Weights of a small transformer language model.
Size: 9 layers, width 512, 6 heads of 128, MLP 1344 GeGLU, vocabulary 8192, 36.9M parameters.
Training: a variant of Adam for these matrices, 887M tokens, 6302 steps.
MLP neurons of a small language model. Each row is named by its layer, matrix (down: output weights) and neuron, and shows model dimensions 224-479. Each number is 500 + 25 x the weight over its row's rms, rounded and kept within 0 to 999. Numbers have three digits each. A neuron's up and down rows have the sign that makes its largest values positive.
After each neuron's rows, "fires before" lists the tokens most often just after its 100 highest values on Wikipedia text that the model never trained on.

L5.down695:517484493484479509552492539510456511486492537500568459494488512506498469519487548509525505495496499517533486479534506465515497476464530477496436521482530478501468481478516511455500505485537503509492553493494518494493508512496510515548488499495466520507511477519526547502493476492538470491459522507506519515496479497538504528505470535519484468466507505471514535487522466484475489517520450490503505467492501523518504424487451489494550499462478508501465497511482490495523501500537482497493506516531502489484496558535466465511512497508518532513507498496471517494501511495501503500471484463503461539490484487519500507518438470486491512513444520511484496512489511541500498513532480534462477553529530494539496473509500511511489529497526469502497495498507511467509506473529482
fires before: " |", ";", ",", ")", " (", " –"

L5.down1104:491515480496494498494526515475484500507504546511508462513545504488516493459503508504553490549533496488503515559494515471504471523544480500501515470509507483486535471517509489498485503520505513491443489485506508516475462518528501538521518533520484506481500481456504486525479510493553512495484476546488491487544522464528478502473529506506464510502562486513503501546521503491497490533507527510537475516549479520498492485511540508497485509486503488512471499483550517600522472512541512471507547500487513502487454483514490518505489461493493579493502484551511495496507535521500488533477470484508485478502507532446506484479461494549464523515510478508501500481504528510476459483498529523522502495503496474502481519497453499455506508515518481477531506515511545497469539500564469
fires before: "on", "ve", "00"

L5.down1049:491511494528456491485528524546531489498445447530448507511515509500553503450528476508475480508482488509482493499554477512548542564521497518508475486559475518496478524542487495478489476491531475459504510502491522540515513494501501484501485474492477505465495501479473462506498512488518501481506515476497405516515508481475488514497535527504502527487511513502483479545493506494520502520492512450457474516477495500485449500487537523493467491524462499470513492460517496409515461521494485510514499514472523505506522460501528499475522523499460526427505514456514487496452545483493547492523458504472498465489502493465500495527529474474510479492498514510498503515488485499512484520518519509461520535498520504508485504487505539510493527524530489487526483526486499486520494457488503
fires before: ")", "–", "y"

L5.down365:479529514517505474508505534541514496454505525491539479495499515478505431549488572479473498498471521471478499501512486520554494497476495497524500497533498512463492506497464524478442497526489529511533485473498517522464502539484516499487468510516458494487540476487500534487496504547518484491510497528510503480514468504484485469552491481506500511456552460480507523507515513519514484486451510511486457478507450508476490510480548494531497489515520486502467469489486569458490532494482524485519496497491470532497514527506566514497506543531526501559529518500503485504508523490504495500499521510522534525516504439498503516500481490483483496501500426509444510474494511483535488424500489482469533473520475516488455481485521505545528502506503526490482524447496463473505485508505473
fires before: "-"

L3.down724:510520507506489470471452523472522559498500504479499543499477479496489498518551523534504470527492506498482470488447528501508514485519497536501483511494527514485488457500493488488502521477457508513468492490515487489504489506475527518532490480490540513516477471546505499485445466503507474493541492489517513524510551470488487530487446538483550503497505472500455485499492505511482480465506517470497461503470488463518511515567491528502505459544502527489490533487499496551506535490495468512510504468550503492480460511505508508482496494523487480481495495518522519504538518534530479534511516477484528518492492492462528509516471535482475501529500502525496474521490505526511508493517531492477509499504477465491470491527489526479528511487519529516509533491541493492493479515485468
fires before: "|", "son"

L3.down822:513512478516517488496529482504501534494537489496513534509512484537520521489503516481464489527454523494488498522522485490511492502504493487506472492468495474490492477558522467534506506494475447495516469506510508519497513501492508510476522541448451502497434494524483503510523488513500465509478496504490512502513485459570477532472522520523539490531515488477513528509491471473552545530510521495489560495519478566520487474517513502491487492499425517443554454529535521514451519489526548490496502511416492473508525501553529546527490522508474504524460496485489548479499542494534492497508455489517493488488502531524558531489507533480524421485493477491504483514513442526512462478503477513473515538531529514509522528476516482528462486529514553520465540501514504507458467468524506
fires before: "\n", "  ", " ±", " Album"

L5.down487:539500491482479456519502489515505519469488508520537536513496498516479512479497460516507512463509517492503480534513512455519512528471498512477500495495484503513499444483464487497529486527528486504540488515532516553464480496506476503498474524504492534531500517497512523518517490513455513539496460496528527489509534476499474500489507496487463535467480492512491507595495530511471553478458525496514524511496481452478525503544476505515511489525508520488510511527465494467493510482502508531550531511528485532501496490494520514519468517486472477476509518499457571520537480487494475533517502541488551466504524493519505529511491476482504468451510541527640468540512522469544501513491524486478533481484459461524490519482481523542470464524494516520523466483478513461533519517498497
fires before: "\n", "  ", " 5"

L5.down611:518505476515508512504517529493515495459560570545503489466509504512483534486491498510488469479511531475462431495475499522503469471454481492529496507480497505491525494485516514489497498498441548480506521540488513491489525491554498493466550487536528520499529538487468519490503477483517535499496501510485538464490456519508500478490476475475565502521478473505516489492510505499485502476466457523538493501512507490491515507468496485504518502513523434521502482469485495496516471537489491486531532505515516502492491530479488502513529544478507523539515483570484522484524491491523474498486506534480504545504540443461517528477534492487482495492487546469493502479496482492520499489481474535496518501545509488536447473476476517486492507487464448495514491488495488500510496530469487
fires before: "-"

L3.down643:512513525480436509558493499503466516509522495500497547523502488533501513483500504524477487514474535471518507543470541495523467480470469469534518475526487508459488521530478392520473524552530457469489456449492469477476506484508505522452494520482489507548501501480520487537532489494485493503508500486486524531530516502514451457452530536514489509506543511495531479480497515465522535501446509513492528486544500512497505526504512551525497518503459517487524501506487522494489502483504496472486458516482502484520530529526502458467529490505506452480502467513502524540500517494520495530535493475488512507510502529509483498515470506507480480458519527510561488509512507503488527508519447490489484510509547471533464523497489492500513518492486490486517509542474507535488496492502498
fires before: "  ", "\n", "\n\n", " 100"

L3.down637:470551499464524509456518475480516509537491481555513493500529532527518517539489508491497504524500505513515510471456492504477496502489480513484453501495474513487480513496493494444477517496505470554477481462500479463529509470520506523513501491482477451461490521486495455526493498523485472547523475466494512486459480557488476510494502481497483495487514511496508500494475509516519486526492488541557512511489499506525469521493468470488494491517513534459505504462556513506499502508495536502504486483523476461517505551498513458501482504461479538483523538488501491509484492497546527513469465508518502502516480525554486520445474517498515473475466481460510523517476505484464507505502481483499495537538487497548492453471499532514565487506540490521521513484450544508548508522492497
fires before: " |", ".", ",", "0", "–"

L3.down447:501525513498464507514485491509548502473508515499559478520488515495473503473464481556491506470494509563516514452519463485492459488544483526525491530473495548515583538482541474482512471482518434515495471467520504487497506530519486528446460537480482493523467472537479518536508499464478518480507484475480479516525508524520489491535505546513511516496518501494517501471537459491497484495498526496491502473505509525493484515517542496483483489439475476562505497454469540490507526521466530500521531515463452476533532491490488506493527518513460525478492489455547476499491501483520518517478542501526512455445511528500494503486479505495532491458538515452520536527472495505474555498518526510529485478497494464498491480551455487523504498522512508525487512500448489492511506510493484
fires before: " |", ",", " (", "\n", " and"

L3.down751:513499458514511492523480523494474476475533489498475522509493458506517517506532507510454498502476493507517546482501469505521543501536520490561468536496534490489496524491509530517483527488510483514525490520489512535476483492458481479497439528465474493517464499497471519509533516480528496503517518496516512490491500485507515468487503459521549513521500526485494513512503452465497520528535529462478500502498492495514508534519445484522490481474454524523484441444525522501487529506458546494505476508500480490535506523508446529475485503508475478544488480487498512469458581487490422500504443482521494489488477540474493502540558520464500458514487521531548480528509475533528508512464506527508528516478503440505517489495513543574542479535505499479466523464513523482505499516493492
fires before: ",", ".", " and", "56", ")", " |"

L5.down678:534531492491468504545517476498498499565453489521539514534501481513515499504488497530496485512505497495483505469510543490528486505477541538506490480475500523502477486508471537486512502482480509523490524489488475485521533532498452489548475472496531493481513478543487524547526473487515490472515529488507502490464501500468503501475486490457496488516512496521460470508528486511504505532457491526490490527509530485494529497530513540484501530500521469505549551456449510500493489494467472530503492468455440526491491520473496477517509478546516514481448538461532446464504469496542484509465527473532543452475476482504510505521485558508496456496486508491488490521502506527515506486474510515522492511501462493531471507497548463466477463537492542500489518508525554503513524493492501
fires before: "-", "|"

L5.down744:555500468499448532521481499495490530486503490531506517490517512518502530460502486481504525453526514546502494456516483499502511448471481519453543481539496488510517543514496515480498509476488456517527511537492510476489523519505482502480489500494527492514483517490519511484480515506505480496516514512463507508543487546449509531472511473521488481485513531483518551497504474531502497521538495509492529516478472463503516548524489477476492470506494471548553451464469512530494465529477562512487530525472519509461495500550522494512430526426490483484513544495505496495515498532496526506495518493502519524490501471520496507538512480499524529534492507465533462508521536465505504492529498522532518513502512538473455473492504494526469505504516540542463492507509532497518524523500508
fires before: " |", ",", " (", ".", ";", "\n"

L5.down847:539502520469511569510472493502543468479543511502484520488524484536480509520453517510517499456493507521543516508542517527446485514540524514520503476545477524482476540515536536534509494488509490481509485486530488488492493499533514461476498486482504489469499484529501541507508504495484464460514524475497523467521510506472502511526537478497512482485528474443543534489531502481489508512517512503526536503535453488492463521500479505553530493476475491507495488540477518518496481478503497478510498540450497482516513523541492478493475518473539488460532526510473491512520487500496535486482518493477497497537508522546498502504493488528533503509504525444528492503489515518424521532483486473525489530486509467472499475469512469497484510504489484556485482461547523505541507469492522
fires before: ",", ".", ")", " by", " and"

L3.down1319:475467511479478489526511537529488441473478525530519514524460494527547524530499475499533470529505480539487500531525519480504482492510485473501507504496477527485460489512495475460539528480564539483532441502544527529487509508507533469521470523517459500471470485489517500473533493485546502445527468493514515516527491440528518527549484483500475502529518505537516578513539470468477500464520529463457482549545487466523511472505535503542554516508482504466504478523496518520505494509527535503566541503470491495494500506516460489509466541475526457508461486477509500507466479468482474553520509489462508502485561467451515510517465506475443506503494533490505517468476459481523481519467525473550518467505514496427526510473495516490496500509474519515477485493507501517511508498550540
fires before: "s", "um", "on"

L5.down650:428498513482513478519479501500468491539499488479512489498547478502527460518516479482494520533485515516486510484513499515504554490527542496516496538545515510487496524504462467474500524520519503516489503531493530533463512472494470519503462505454505497480489516481433532489491520453518490473481514538527468523504478475517485524518498534523491477476519505538521572452511469525497466518476524549499506487520493489527498495527500483524471463483503503489490506469552506500475485498487505538489505514500477472533483537521517473507501505463479546475502501495505527558474500495500503491475488514490471502483461473509480520481452524463534484510484494507498532447493518473516493490492495481494539525505492463466494508503517498495481481501511551495507512508491540487483501490477492
fires before: ")", "–", "/", "\n", "."

L3.down1005:454493526504503501528522484478454552496545502460520539520498502511489491499487508490512502508508527500502536485502484501476492506528504544515476526498519506490459507498458469506531467540482501559502520507475505456502520470487470531504484528461473507539477487503484478478499483497476454525479523503523497482463510530523471512461476468496450526500537563565514490468481511478511465517495481539489517505490512528468504484492477510520525536503474508492521462475462523518493459495510498538553484513520496478450517518544495478490501540512490477492494473488465555501486509509512497490508474510512515496478470482560425518454484538494512481502544477528538490519466480486523527545503497473500483511497490498509532493522461483487484477489508539506529506508499504494455505462483482
fires before: "\n", "  ", " 9", " 0", " January"

L3.down754:490484533470500500527454479529542500496516499491491514510499478497475516485539432486437527492478471537468474510542539504496550502505453487536502474506477499513497458494493502554481483509545500508488519471506499509512524494463517485519482527492530489518478550458504525505515519538480441505499506496509484493449455523552500550526507527497498513471483509455514487531516538485557504530535499515516502489524503490500502460504463510573516532449506487455498485509559472494523470482490496501459529551487524502503531532501521544547537525485525503514512486434517482485481471488505480508513478498500519477463482491485543489495458462436453447533449495461520524457492466494522469535515481492493492502536532473515505515497513480491512461530461514529432491483502521512463517506494491
fires before: ".", " |", ")"

L3.down398:488503498504484500524515495483516611509529515490501542544514504532492513483522515480503494480503483544473506527516493499485490516528506449519494510454498468472489499542536430489517470493493471504502490480453476504518493517455501501495507523455486510505471490517466485546480488475489507507484491515507462499513494493526508508475491501502494493522510486486519504477511522518523538513480499503466520482499470548524485517487499498539514534508469498416550471532508500516484497496474511524497521491486492489518497564526488486496489501499527517497475474531506554497523508524524504521507499487489523489495490500518487540479501472482514440464497457499543500478504485469535465503488526501476481535491540490529509531480493495509489493527503538494511517527460521529464458507521507
fires before: "\n", " +", " 0", "\n\n", " 1", " 3"

L3.down654:512509475498510500503481484468516521479518549557475529540496470519509480554468507505506524443489494514497502480539506488487491444519506523525471491450499496443541484511458420496513535529490499527511543492492511516494521482516484518485522520489504479483482511494493517529529516488495486517509515474517499528476495510527482495489568486507513525513470475538518552522469507480506496556517490490489566505486508510482512490473519498551514524498470527454559478518495498499485463493547478473528465539468543529542466498521498509501520515526515501499477481512499504488502515489541520485529480510490468475519496513518454502502483484498477432510511479480556483532500449470497495498505501484469528468507503514511503503472488483502416453481521507494492499505480519548500496516508510
fires before: "\n", "  ", " 3", " +", " 6", " 22"

L5.down391:479479490541546480471473478435545478526459533522509536482523458483512501557539519485509490495515498485510502431496542495531486487530499514536493486504503479485528514466496506489520483479514512496560494482470587490499525495482526507529526487516499522538535569480496537489504487444499506489477523510484509480502485519503501506472476485502458506459475508464481520479545487497460524468417517484508497507475515519517460508507514504517535484482523472491501505530488515535571447469518516527506506506513519477485471514478542493522525526513494475509524515551511497461527517513526487511533506512504498514498517492503494525513530528491527460505480530532538509512510540494522481465475515505545501521486534517481518513528513485512482510499496492535513488556477489484511486508525498
fires before: "-", "|", " States"